Part of a small language model's weights: vocabulary 1024.
MLP neurons of a small language model. Each row is named by its layer, matrix (gate and up: input weights; down: output weights) and neuron, and shows model dimensions 0-191. Each number is 128 + 24 x the weight over its row's rms, rounded and kept within 0 to 255. Numbers have three digits each. A neuron's up and down rows have the sign that makes its largest values positive.
After each neuron's rows, "fires in" lists the words (lower case) most often at its 100 highest values on Wikipedia text that the model never trained on.

L7.gate171:089114150089149115153139102142130115111134138136097096159088124117098158107086130099110144141116168152132141116122110139115158143132106093104159112131121115120110129102128122103110134174128131088104161117157170122137158152104144139106163172142177127131123104115104104121111179130140098142125110168111151123118165114102104075130137147170119153114124123121117142157138148106103135109123099127192131105130161155169088099129174144109131147126151165162157118109061157110162109126121099127176065100130146121148120152129149127116124120155126164141139152134129131104188132137168151116
L7.up171:086181094140139129098118167120100181115169136183117156149110142127121142136132174122110123143124140097138150111101191153178154159132186148125115146129141119155165130133109084156154154191136132116105122147108155130141115127109132163098174110134152127129108175158115113127111144145091117113144096151119109161130149133101131112135097092128150139144113120084086142102095130137152126134127138100131101102138144087123151135129109116127143119139129135108172131131107106109135108117106136159146128081087171116083150135111142075149161132144146113143137145113107152163138147118079141107
L7.down171:161077108103146132157139170156121099135147154121111186105074142146109081122103133128115136130123142117114153145142137104141102103127134137139110155133127125172180111102103153124146121096099171138158100141128103162107131133183159132137164094187101115111108162134123131097096087128121138102140108145130122122177078109114128141142125109120096143148134115105103081159079118129152105131147151117144113130127144094127167111128131094135126137105131157077163102117130128129101169171134101143079170138158117141103107105136093140131120125121119155091159145155120109127146120086121150162
fires in: "more", "children", "most", "church", "childhood"

L4.gate302:123117124146113148141149112115117115144108118100120104148133129173144126123106130148116083072090135151119118156130170123121117114101145138121158097129119098150090129110123131116080058155130096104168078118163133129153151126129150140136098123129153153151119106144117135155087126104106123127127118108141152147121128128131113130110121085205160160145127113111125116113127115146151143177165094114138173099108126141124175125104108102096138121178114137108140065131102130135112144088157128127136188153163105092092161141162083118109143119152142104093104107140126119096106096137122165148
L4.up302:150165091096151142177120139104112140132127134136098089152147165123139155056117138099111123131097113113138132133138122185130108165110111145101112162157139133144067102132078161090131148159124135069138123171130166110123125117113101071123123128130149146124113088107121129115161141162133151118105150078141140128120157124073100137115107128126150101107152120152129151110138130145185115146101127136114158091137153153088097150146134149156085109138111098160120108153118108126108134155136137128116131105120142151148148154123143088142154125123151113131101103109174132091129149120166113082
L4.down302:136158115143154145169093100126144149139116136127130179139137109169139131113104164143174110123137138093066141125141119191148140153125134136103143137144130117145135128125108111131123100158154154177087144171112146106130133088119117121138110118147170146087141125144089136164165141137101113184136092158155127091134179135116075129102116168100120123174110103097160132186135141129114122114109076124121094097152130096112143118131148103120096127148141157123138111098054102130157142133121130139169130091110142145124122118101094123147099106121107119112137104107120110103140164121130122103
fires in: "born", "than", "become", "named", "becoming", "no"

L3.gate258:146137119105097097144145101097099148099145118131114171166094113132114080152088155126091147119107077145106091114144109139078136140111128146127101139126138122094097094137119132149168162106088173166177145130102152132155148121148145123161127149132150154096128155194110121119121142146132167146126154102170110111101127127133134162117107145128148120148154095107117135119136137128161152122135104154156116104148149101106132124123165159108109144096119122078087146134120141116129181141127117148089155138122096130101155105115128142123154134186161147138117129069144139099153117146103181113
L3.up258:153113112084093143165135105147138127124127144153111135154085113128121097151142171115123131126117146155105126208116111120147127082159075106127114109117182155131083152113181116151133138118121123130094141096115150112146095104113151114120120116144105144146088145184129092078124130153151167106165139094125123139119093133099131107161096124111151142148116141120135151149141122095125140149148092166135112121167124168135113143115139144124079107155141140153155140116153152118123137160129117125137147117130130135166050163154132117116138126086179129118144126130128141095114147189104148147
L3.down258:154130118103091103151129122159113103133139167132142133108093157117092093113172166123138155104142120137124119122104124139135152098109108084114159154113108117118146187143114102193162122069130093129165135132108096082153104134099132122133192125112138164100131151102146081138157126142093141139162137142120104152089100147119124102129089104102129125179134102179105120122125115103109131157141142130137143127161154104132132144152126141142130087151131143104183085106093170149141107129098074117141130133152135129129156125123131151130150111150149130148156122118073143121128180141125122135
fires in: "his", "him", "such", "both", "himself"

L3.gate255:098146153126118105146161135161107155104125100160122127206148126168097102130119122134124160103119146145117125161144166151150162065091161144121127130145083130151101103108095150153149126119109106136099115123124075135187123170110188120120125124138166164131108093130115085108125142138126106147102118126144132125105096141124128134118118175141123133105104137096095130150116115114134120127123120139151145102106147109133186113095176173147101133105151129110133140147169086122113115140094126127090120110086157116148137103160151123102112136147146139094161089116158133113105142120157174155
L3.up255:096158139152118132157121162152172097166160140169138130157081172094116116137124131116125146095130151114129161149130135121157107112087155141098148117124167128142107102130107090134148158118094142126112129152091103135118120147131171096085131164094156146162105136090117079102106117131112092171124092127122123138139110134125090116108132168105133128101083113075116142102141101127092147135126080157146117099100116123148140121139167110140135136132178130159096132104133113110088105114118107126184116087116122138094107119174118109144075134136179164124144142119109157131124147117137095122
L3.down255:151174106165147117112108153125154135110115111113117113141096144114116108085111092075116121132141150138140199141111106147118130131154170129104149081104107127121146122150117137111149121108113149121109096161077132132147142144105163158112137156119135128134098164122132099111161109101077089132133120112067096148143114200161157117135119154130130149155128103120127091100115149144120126163119089138095131091144117110117138102104161119132144105128154134056151126136135138132123116143123137159171130081123119130104111126123157109125142114144120113134154138172109159178185133076122123101
fires in: "more", "other", "most", "others", "various"

L5.gate193:152139121107151119102144125099115135124158102103141126115113122132133162129101089093152101117108177141069135112121124144136208156150080143176122115135158134110124154148126152132110119113157125134132172170110144140176140140119139110108133105127121094108118110098177108123113088115125104095105153124139079147134146141118120134157145144113098107169128136127154161124149151093122121096090127140096118123140133134112144114135129116113102117122120144108113117184166128132141146121159123135142145072099137105104069142116113120151169068115167145137166144129126123115091138108151185188
L5.up193:072142106093104125111139140171145112136112097116128126111110108121155125156091095136145120113122154155140096110111134094120151119154087096126132096128093129142118134091120140152101093121142098125101127115185149152141130162098150140130125115119093135094116127104149161101126149139141114145138116128125134118106152128096127171101197119155098170129152117117123131115112104138125127193133121135117167108149122173145119158112100162142099118105128191118124135117127105130087109097095138096141144118125169112096114152159102107160108134131076166125166151158167078155111174131145166104
L5.down193:156144115009103141157108108124118149113108137129092097119123150153106127117120130133120100173154129132113156136108165146113140109162144160147116093136110137078139232164133109152136144102123118124132100165148118088138128121118133104108143109157160121105102104132108121151128150140139120099141145122153104107110165114125105104136099144086157099098138138136121132059116102123158160110119103105115148145145137102139138112142129117137080169129137137151108104154143145152151147119154136102130108093120147175112145142102137128157150141135161132122123171118105157132134123150117104139
fires in: "and", "but", "who", "as"

L4.gate173:142159082112122131187123134105114106099081090068101126125100133181116123124114095130136099105132135137116127096148124116146123121132109200090127091131108158145116142129099144148134135119119129124148094102136098125119119102149157140145180114142145127068118133172128127082136156151099136141158150075131107135140126108142140163118127137145130086122129155126120151126107139154165183123117106106123137125124161148155170114128104106125100117139128152096116186135098122157123097135124129079133129148150166111125148180140144115177155157154111110148156145093135122140172149169128137148
L4.up173:118139073093137110109149128136200156099133142125138098142095104113098150131123129140161107135118145135170148126102122094145192087070081104146146099169093097156121128129114139124150131120186102157099104113106140093149091152124151183096153151106126127141132118118126116107131126090117124103158144116141139133069133129108102089120127114117095114142139141110134143123141140100111152097082111114107122131131150173118087108110093113109121117153111131131139133110131094168102125120105100102109143100087170126135096098091123164143124144114133100144147117109123142160121131093177142142
L4.down173:169159150029119139115098178134124147172102134139152119119125134106127128105111120108118124144113108127078112145072126157137150062117122121107120072136135121111124195148159128106174128075122110107163098122111139118124091124116110154093132131171117123125103124175135099144123135126146128134149141117141130141136143121126129101153123144114115138126148146128133132127135150139123207112100129126133134134160120115083135100148131143150081148094093170119132111165133138131156152150182166087093118123133134125136087113134156139118136128123132105137181137128112173142120126139115129161
fires in: "had", "have", "has"

L3.gate495:123113124110111144120175120124120103171126138134139123130114135135141116098121084120122142097087145160110128154120193074108092117102141162083080131112125139158096136165104131112107132107103093124169122126114126142150172109177155146160104148117098163118128127119098167133160149097147119150132145138178174084127137127145107138095169148146135123119160099146090124125102129169096152147156104136150153110133162101115118141129147097139155155135120191123152129140109120098129164120138168165147170138122105132128161168109085111172114125122089105143145129120128131130107127117175148131
L3.up495:133115164115163131135132162161077100173106152109101129130089158150149154099138094090145118097104136110149082142150151086128106128144108114093134125157125149162100135175139109114120132103120146097127103114134126136096193132139120129120136165138076113104129113133123189136149164097109127122132114159180153100105134107152123115103174120148121117126147104133106151107118106144116131136139136123138155130195137102127095154138150093171184162187103135151141148151113147101115089157146163137146157145117128137141148121145121089121098116111107115160137154130124145161124093103108135122
L3.down495:117166159114093148150083144156164123165145115144130145125109208095088133135150118107141120137130129154149143137138128141151156096142147100142115098144150151135151203157129095126132079119098126114123084107122120154104142141160129133155157123166161075126141097166167126109168108129122115138139121094122124114154118147133122123158178187139146133146091092138157119117140112148148163123134111104092107099139106118123104144129148154139142127159114102145138151158137119101123112100113154109122101135097120136167108153164129104128113139123130115139121193144189100157132158153118127099
fires in: "became", "found", "founded", "because", "become", "becoming"

L4.gate446:099172144130117090119133126121146139104110123131145115130144083132107145162101147145123157172102121102109127054119144101156164102143082151109126137123108116102143140123151136148147132163165130114178114137158133117175118092144129165092122145176160113127134136096129134112119158158089115170143151089112118152132139083116085110139146116152127090088115139137115093138098162125166140103106126160093137111154125145147119105143095168108109094107111156124125106148120129126119148128111120080111088122088162161158156126097168109149130113142124152108157091135143080124158142140159108168
L4.up446:082140097128177131167146134125196146110157123128134103200112118120066103062132146126082113130074112139139156133135116141133124116111105091177130107113135105159113141160116102122096142142137097147157085113132094126141130133136135122104112104127147154081123139160133108140131132114133179118124130134127138140115112091133118118087091090149152117136108168099119126153118136131135158123113118131101153156103134089145101116138098159149129091125116163125099132112095128175116092126114118085157146163140096097159142146109124111157154087130133099163130109126124129130171166150118115155
L4.down446:139155175131103128095100107160175112184129099128158140130098143146110137157104129103109157163120146124080143093101104134156152117129075115101139099139117131128147108150115129141136122125141156142164082119115119095154090101126138201118116155187141096169106125119161136117163105144097117103177150136138101133104135146119131141146166151126076127142147151123155115140122168172160118115111132121136122123143111112082123152164098143133108142124097168161097105162142119124144146098092148101083105111101143161113125150098140143161147126135103102122139125148109121157114142107157115160
fires in: "had", "has", "have"

L3.gate501:157075119141117077102141158085077134142158127110116140132085119091084124139105128149100138142127131127104136155132124127149141120112128165087137099112124119111108152104126135106173123137133115080132083148118157180132156137173154114107126088146124129124169134112099146132138133114172090132132109147146168125072128127151150152104094096125184137167122142118116097143151105133126102143118127092132160099151148139136106167122166111114127096150144159109158127114135163160125140116142142142140147101198115135139186124133150116135102141170127167103099109097167122147122144111112096110
L3.up501:125139097135121100122111124095143083131146104176134110137105132109111117106126135124075087132117121107102147160123078127131108160086112121166172127157119151130118111145091084098124118158122067152145086116145144143169131148120099156136129159159114135107091153126110111104173144108107070123075121109115110169126102085099111148169119124146152098147108128083076149107126169168158131144118144138100118115130153158145141125165114158142104112112134081122097112155130126087105100150176111121150145126134134113132112152158094125137142137120137108090125124124119155123153144108143086118
L3.down501:138115111103159160141151132132082132122132103162161134118114100140134149118123110132069117116120126130121123148094100134189104117111126132122137145163170141183163090095092124161134142116085094100110073110091112142133127123122132136117136174169157087131140132147108121155104118154119116149120105176117136177096101121121126153141125129127077128125076130136114169152139114142148041158149087139139130164126146144142149126118132154095129131112108114124114123115123158140133127095086105095157157103137090110142148162129143180143087141117122103149115127139138156120162122101099134112
fires in: "no", "number", "numerous", "becoming", "loan", "listed"

L4.gate335:167130104096133153106155096111146107123134093114152109081114129135097138143130097093110122130107127104140157120110077117108136089058093122153128112155117149148130150141136130161171138135118155130162102127124098114168148158180119141123137117152165094099107140121114130102184085114150142145157154089096143151123132135152131130104173150154159136133149147123129142132122117141113146125146145099078153136144125123130141126124124085152129111076128172132151116196168128127099099127121148101131143151149129104148176109165091108172125118107124102182153142138142085109128162114150121138
L4.up335:104123102142112088137092166129142115174142139099125108092159134136117079123106129136105130124123199100140130096137124097157184144123134163127103111131149147118107147122112080110079099135140123097124109103162161141153108115086124120069130146115087171129122165110140126144086121110118111132113157140125111109097181103148174115138120139150105130122172139115122141099146110129140094127100139152100138138139144146142130133138113105153088090157107129092103135098132117135114112094111098148147106099124127105141119156123136111110154133152187049128153125120094109136167117097151156132
L4.down335:114149127120094123099083174098178107094113155142159143126183107150115121126146124091132126157147146111085115113098098144128124115101114139109100077131143142138093185142145147102120138107133131140159146112157107125116081150092136109094150147120156134104114145112094100139132140148105139106143144154152149084112147121116125078145142182087099144111188125091142158073117130130141143135081127182101095135125148141097143137124109120147094144111127106113062125109131140139097157095102142115130116112123134124143137136081129143142103163125121127146117117111089086154101134103125145107
fires in: "had", "but", "have", "and", "has"